Weights of a small transformer language model.
Size: 10 layers, width 640.
Architecture: RMSNorm before each block, rotary positions, biases on query, key and value, untied embeddings.
Training: a variant of Adam for these matrices, 955M tokens, 7283 steps.
MLP neurons of a small language model. Each row is named by its layer, matrix (gate and up: input weights) and neuron, and shows model dimensions 160-415. Each number is 500 + 40 x the weight over its row's rms, rounded and kept within 0 to 999. Numbers have three digits each. A neuron's up and down rows have the sign that makes its largest values positive.
Before each neuron's rows, "fires after" lists the tokens most often just before its 100 highest values on Wikipedia text that the model never trained on. A number after a token or word is its count.

fires after: "\n" 36, "-" 10, " |" 5, " Loss" 4
L3.gate1547:532526598505533533545415468497468520526467494535508555475439473462522485474506466521568550484533485621517460456563416520486554553538472439502473486433558456545500564513481465494504435492513559495564495472461559509408482456492522552505485524418483456536408428458487490542477509583487532525530504500494495444437510454515515451491507442519513493566486513432442569499549473495479572580540497561480459428430552540510511467495500450459467452512526487394415480456527558501513504508518486484548529519446432482534476471531591520445503492559446488474549504421467549460481530463578562492523505467553536489436555571445473528506474533492474486496472509460576505572460515512544462451478517508472493523483569463469521491488464457584517511499527501513501498507495460477560518442534494
L3.up1547:488469454405498462525523586476524515518508532508467480419525428479471486443483477528606573558471534523406464451482497512541519537533545503494508508496456506474463587491472418564469444556471542521550496506467467558521481500480484505533478575531450488469573424438517480525509527522501543475509565575459447467510493478463462475545565433483508549494464453425519557457488520418519500609497481546510471480511511502477522439545510485423493489459534468393475430523552540450448522399496503488451557538596496489524512529453512533443512471479506431486521563429452502396495481521534500526477440409589484562489512509466508467485436562531458467482513465493529548531521483558479450432443479504564494554453473528497523434485485411494491496517554470525450525536504472512528438452499507

fires after: " In" 17, "In" 15, " March" 7, " August" 6, " 15," 4, " February" 4
L2.gate517:483474476551444530555541515501467483512459505458474533488495496463519488502506471479545477490554534544545518485496590447505491508466463552513523581490494521466532451513515529588451422519480492453427516500408478547562545570474469492546446442517534504473497392511521545477529487573556542482514582440512524527537519497470473483510464555518497458526529473525498587457447560541491501499436559538484491509535478504505410487489537491485477480488511484510492434533478556528558492511520513529517445564538470445425534476495514487558501430451497481527489563547442478482527491589482507491529545546449501439427503473552517510558524421564537578450558517539470507478521564498473528507498530465503550485501504519506431617549463499507525555557455487496463468530513562523562502588574505
L2.up517:516653501529506479470526500535516505514469489452468421464554546591566515469502552516561544518461453511500439487484506529499543545529563531483537463480489446493484473507523450489513515459516502521535456473464478408486515439544415529583515589490494503530500466537511537435546574475428525540501457444562504470437503545505513479524513462475497499435439508441524522481499533468465550598545510500535495475463467483546545483489501570544461469492450522504492508508492502466486563604486478466523475489504538447548544526552491535483487531571539523489488488472463537412468500536571483457483472444536443467500526509412504446408438563601494449518476526471471558540516479559435589422521501569457501529556493492550583466499509460489490534521454520576489489448527507501550542482514541

fires after: "\n" 32, "|" 17, " February" 5, " for" 4, " |" 4
L3.gate649:475476491510541509492485496409538534504508508491543491483498543430455538429503499499543587470431518525521451528544431492598502518533504531552516522550475487518517470499482546464535508521503495482447491512549537441504512529471516477518481480515464556404520537550524464514457474482529579513494503476457454525435543503457481509508480546524533430545514524460493519449482463499524491515567499532532535534512474545505479563461525539513475552463548531439519530555494461454483561492526422457496567531557503469471544483493480436490502488482533478541510542486485463450480582472549459443520617459471494408489526537447499518472530465517581430436522512479506515460515524507526499487517488513503492470485531471485444550461447465459446427499511469480462589474450430515538486440541514
L3.up649:487434458515478435472530519519511506490472428494483474584505520538477472488443514474584566459448491497419478487578432496518548519453501476478512484489523533480511474514463498424457459479421494492501439553443520429454513532550443475496457446471499520425522488465550543463495504453451529515471507487473493442465510486516508480532569461525493534582456470504552608500443476556537501546477517532454563527490483517480527516523451465580550577517521521462534514505465526436463491553484554509485493526511482482533469529477505509498513426560499502482486505483468484464461632524517521469525487472512524448515479508503517528468480468547515499545493539448472533521483531492520495522505501508479545493500485512502484493559468501552512454499568473461497543490499526486444523487562450

fires after: " |" 43, ";" 13
L2.gate869:543443511479477524557499482523464546494530493476496468522501517464510498533519451554543464484430575536436477424451457464499497498479503524548466530476465470591515461513518508498546475495500522488454461532518471490546483507527566520443536476593562467434462543524492562483514499501478555450557456525458411561526539512530396524516457471488507466500539498450477511500528451579512522526553441481577491542482568500489490541487537480500468545549550505495490543476491457439458469510490433470431559522440475508605538467462585401523446418494447577512411517501546457531478505505565506469471513524484434467477427534487510462451517490481590426433498452504472410468499495520492478521514482509556518506563433539566528523428491504548481485437447527429459595551523523486552501483499505
L2.up869:541452479436509542500508474534472561465527489503479483494540519515486519532434505459418518458500464509498532516487528549555524414513485549528419492503482484448510554529551486586541522566488425461399439477520488533558472485444460505478469480466507563526486509377519543464506466529476515498554475471490537504447452498506449474566520415528602384504516502497453516472444446508444449462539459484502496522575557529483510456508503505485478443550563490526494463586508404480410492450548443416528438530484536504526514519487498450459541470471513453485444585568484456519485496525450418504449510482481469452489504529544489486442602510541477470515531523536526443558569464512481426517507505506517427404513528487480523478500474554498483492526460419500509498501481466554539495447425494

fires after: "\n" 66, "–" 6, " '" 4
L4.gate790:492554471521490445474498515504512522439492517525548472479473534492516502517519468526573513512450528446482489500495500493515534440504464450505464481504439490449583483443514486514560468449556485480498485592488487487478479521446438464533510566484445473489465506543492446515463458454463481393478501469452549542476465493506531464600547479475545476527460542478541516493450559518497543407500491515468572452518497497532454518478583592484449448543513419543479560475457513485482556502523532527480463432520488385523532484473497523456510493562483468485493476517539540467512422494521438484500510443584484516432512527554473462516434501549535480464466481484556508506487447511488534450491562496453520548505543505448561463501510463483470535507495402595478527483474492457577554473509480
L4.up790:581479489484545492423513482454510449522490531636470469470564509460456461500519507520472542503488483580530481472497546504524447498514500542409512536476596437554516503579474622496443505421504463538537539504475486444534540495490432493493428503489404454602543472534482589521456550459500499528496495542437484362452521568539483502509527615492509540472460519467461512483454447428473443601528483487479506469499530528515565496506450453560540418505476549433453538522477481522519453484493471472576521552463502518519519440485545430538471565494517528521424539545486462490531485433561535493549509562499484447569473512465444536522532557501456454483504550541543516511511505530503506549444513465495452478526503509575538562526474525509460476484465552471520523603556487514505502525485451

fires after: " |" 72
L2.gate843:444461486476435453516474512437517536426503457481560539537557580477503505486444450521488603517551552494479452471482434482539467511531541468535482505548506473503495536530498528460454468537511559514506522499465466423489533499547475572576476504478466561494511491538530452477484460475462532506542432479540467427467540466512531489434502517574505524577568456491477466508494505495463484543446473531471497540511537461505510532519526453494531474439539472546493514406493470548510549601527477447431550482510485543564523553493528516483511565483522511477572510468532498507459470514569506545485459514499521534509517516492464478531517567485569507437449480482485521456513590525443522615505493493476545481563492528545493545471504458537415523471418478486525524593556527424517472456508515
L2.up843:467470407494470532450491508475512494477510460453451518479505454544474519488517521473564464465480476517498556468508574374438522496486472527476522510522488524419545527520468460505515531544580392565501569499492533488564506537519472520458507496407527440559478424465532565522499483521486517552556464554475439487653558514470422467488486432591501469463549508479559500471465559524545509443547432502518516516492477484510418559573465467495480493469462461556523514468425562496451454475530461485457497468566518462540459496479474399522448480489494525457455508535504464535507536463481464437508449501455417551524484525495504441502520448561486400509541494468495495435520476503480502452439482506594517446489541506490515473535520523582504554440484532532482563484546446533505424504513466

fires after: " |" 48, "\n" 11, ";" 6, " memb" 4
L3.gate1133:483504459505534537463510436494541499541459570438508556467531519502462522509487522515433464382557488507469499496506522478479570506519455456499504536530519533516475570490443502462494515489512520499534420496462485477535537526543410512473444498498546493554544485497530509529578521469418474535520442550510420548422521475526442547447483492529468428469580489547437484524475566459481496564489483460480458565518540538524492503523565461546489499447449442460480505471506441490431524517496555472497540491534518464535433427508464489513520462480407531493433530620496476429470509515514466471531493466499459506513470497511498456491425559514513491428496517465452483486522476527483483580487464473492532558575469501563441493479477506501415455550507512502510513439514517489528485524547526
L3.up1133:493566516488529481465468509445501481500488490459524428510460519448513526527504467457591456453557508482573498489449501469408517500460471539491470505490536465465448531473449532523389516493540501518437450491468521540485439465492519493493473519463503479589537511468493529550519498466446438467467436544474457527467478482537506489495468513562463477475565507511451578513485487525399446461488474489520413519492508525464501466524516440498463467454485477531459481491438553467443556522444495507506537473530503466572464433525473476541538540478460511614475473629435533506502486458490451478527453479492500508553492533514528504522507483474532500489482521452518475521451524499560498567471460455506535440506509495512527527438514498565471505519521515481493512435442585483499473523510530

fires after: " |" 70
L2.gate1060:480426438469492418471511504474541457453489539401479461438507598524521459458491511540543521459404485535498559504511457463528506470483498542510576475495472501564525513534523495509572445455514485498547487478538445517500512540462529547485439569514509486555530428477464471548478472396502454511547566499473426376446487425510513495450553560486533491526520518483420480542489465530536465583447513502528486540461499482502503571492536477522515529503544550402537534551464533488535543490576531499548447437491511481470500425447535462488434547489466460540488472552508483514491536569551509474436504518509473546505504469424514556497446453491561494555423494523496517467447517501485449534429441570518568411468524551527469534495528562485513497521507509497480535567562407498497503504506549
L2.up1060:491502444544465509513464470499451579529443511467468379500458529501460472490524497461482601477486470503547478526522517550472515441441500478547563501540489433475436529449514449504493517495488473495511508516542399538508549484411557576446483550444426385593490553549485465570587498524578467541484388482468452549548466519521507430491466556468502461453494557512543490494440506510514505481446476481453493515473554511520449499553475494504479502480575460450519479450448508526449465478479524445519552484510474477491489439462491456484504456516559541479534510484483487470461539458494409443497500504495501507527521469521406520495539464584520472459470524437481482522507517528541499529487524463581459515438504494523462509544544473504462432533481579540465505519506524467440448459503475

fires after: "|" 86, "\n" 4
L3.gate1036:491617511514495491496520484462513459474502444486605472455519471455570509427508484483516526491509491599493458529493492471547570451485474476551498492485489473550500524540456511546521520504494518528528537499451521498472485514508514532466576473486467484474471523507527428489529519435427609527512487464532443489436519503502493518444486495456474474520524462424484499505480436497505477438492510492440492459510528457582445535517444519481521457513536498489508605508538476500461479526560512526433519514535490490475557431526531594565582453495482474576479531532527448471463477500502490469468529558466512430422481490559523509467456524496433505496458445594458486460493516547426534434474494548514535486474515543495583498483487415521517525486487516471492561505517493497472469467577507
L3.up1036:464442504511572491394590594451530516520499534467510490485496451548501505472499543513556552510530491479453407576498523463485512530517536435473543499485506500509550486460508439468509488495457484524480500493467533465455479420546459476521509438421506530461552517465559540489552436503461539511493498541455522534410481498462487479482482540508449512426511477475478543499440474462553431581453540458481541516516575465447457460460459485542473538480473505459525533476441506468497578524500506552497503450577559438483515481482513473505507484514575447524539538504502499457559534476526461480480521444517471552497498495420452582512490550454526488444463506534475510487418464498460454564488475532478572416510430535602481423483459513543474536521526545582483452567511545517525482476512521

fires after: " |" 59, "\n" 7, ";" 5
L2.gate1081:549517482534426473505461432465488439496452414535455522502481490489512526496475434519537432468461548544510541474497521451465516510591447544494524524490466466478560497437507510525573539534489503474477461429485577461559452486570525543451432491496489503436434518502444523526542514534553550559511456514509461567534508474459401518502447495549534467493511488501454536523508519495488475520479506452481525484462502493522503506586449494507432474533494539482501529512480462489443526568527529482509514529509493479467482526511499524521536440499528510509431530519548459455487405556462508494496562507531489536502505509510468495489523454503539450465465476482546447430541448481398528424519474451515452518484474568480577492556469457476529514549478511586535512485497454429521472444552536
L2.up1081:483470486515448486610507545499470497414472505488548470432544502513485476445511506500475509474459501495519497524442533524548507499560415465530482478516474464492499497521508504431498510562435493493529503499573446543463405494513539536551474475479475553456539510522557533471553527473453486504486389542454549528522492424530503416511483474500420479478544500550420560466442559500462526460490500462469548509541535538559491507543526442558515468554495446494512557529486559470540465488525449501492514545554475444548456489528449527504621533552487525542522494524497572564551451515547552518530481527507459474523515485401529473497577504462476542442542429479513494522509494477453511469483497428425487456552503530463567508529501502473442443479485403525495479463545558495545610447520444

fires after: "\n" 50, " (\"" 7, "\"" 6, "/" 4
L4.gate160:508545474502513481565551487486531496523478522497556454474517489519494487489413489504513583443509477470495478539489505494519505509491493507514495506447465556499502507531484475502538453470519501509572502465571444474495497461456470503489535577497457438486511467540423493504483468429476542456489521411468429477382464489570530512521536524483530549532549496594428499490553507482492505473467510500522473463543546537485516487467492510526508541511557498425508515520529524477575527543578478466583474519514459537465537482600522602505531548517489455503431487516486536512540508485474516460488486522420569501554458511515532483446539474525506489510429454454578530498462569517534572423498568435449609509561502510505573525490492433548454474461515505510520645505522526434576554453579532
L4.up160:516482463539544535486530518518438508471513471486507540434479480473466452475514587566467477528588478484484547476519460447546521478522422475469505527548535481497533492503554518548526546469473541471541439488516452516574551551463416477512495480504496485544500437495469539529528490454606470534509548491526431456456546538539515509499491524560507538520527515484445520486544506524551619566453452616443478464447522507476563514489484537424514474448435448499500509423491529475505561500520502533480494476508450515506462480472529486591454475460531533570413498529477548538492543560474489437575548451514511519547493451508546526481544517474490497482534523422502506462518504501495483515478447493465480424536487519457483506492511569518514544512529586563473507525534454515457495515554439

fires after: "\n" 65
L4.gate1272:533540514513452419529449509447500536492510541457464465455497518524524495451517481521462503533503586499463453497525553553481522537532504552512546502545476508560456454546503384436563470400563483614615550509458407477507502524537553542427530488514480431512535442512510501476529568468486464469437531499535485533519400526482541467472584526447476480499504506501480446463480532508522520492499522530571517508496557506570507452463460467492518462523531537481475561465521465521504562546431576488433519426505495466555483493488501440512577513576469536468520487405457510517550462536478539504482536500563506456466530566488530535520473521491566467585462520506487505514549550495470498499556509470466548561503484499490509546457471440498491472525504574455495542512563542471424497553487528
L4.up1272:545524489516529555527470414517516442456501476497523451513489516512518446510524488426405442490495471502480479497481495603504500468528462470469534481512528475511519510513497503476495476460481514546570490449571499446506491475492471534481435515488509515511498469517484460497568534504566429517486456468491418492447582471493455471438511457428522451559551441450499540467567492488481568461480504489546522537459489497520543451500528533524511498535490491432518483506553454491444548545486477497499455461486485441461519462507463536538503476468526554494496498532511483481490508558511507511488406475524459485543483410575474439491507544489543547513534431517507542477587520518475443465427480561482496557514445451605519417542450506564554513516505569496521494460531488508417473544561488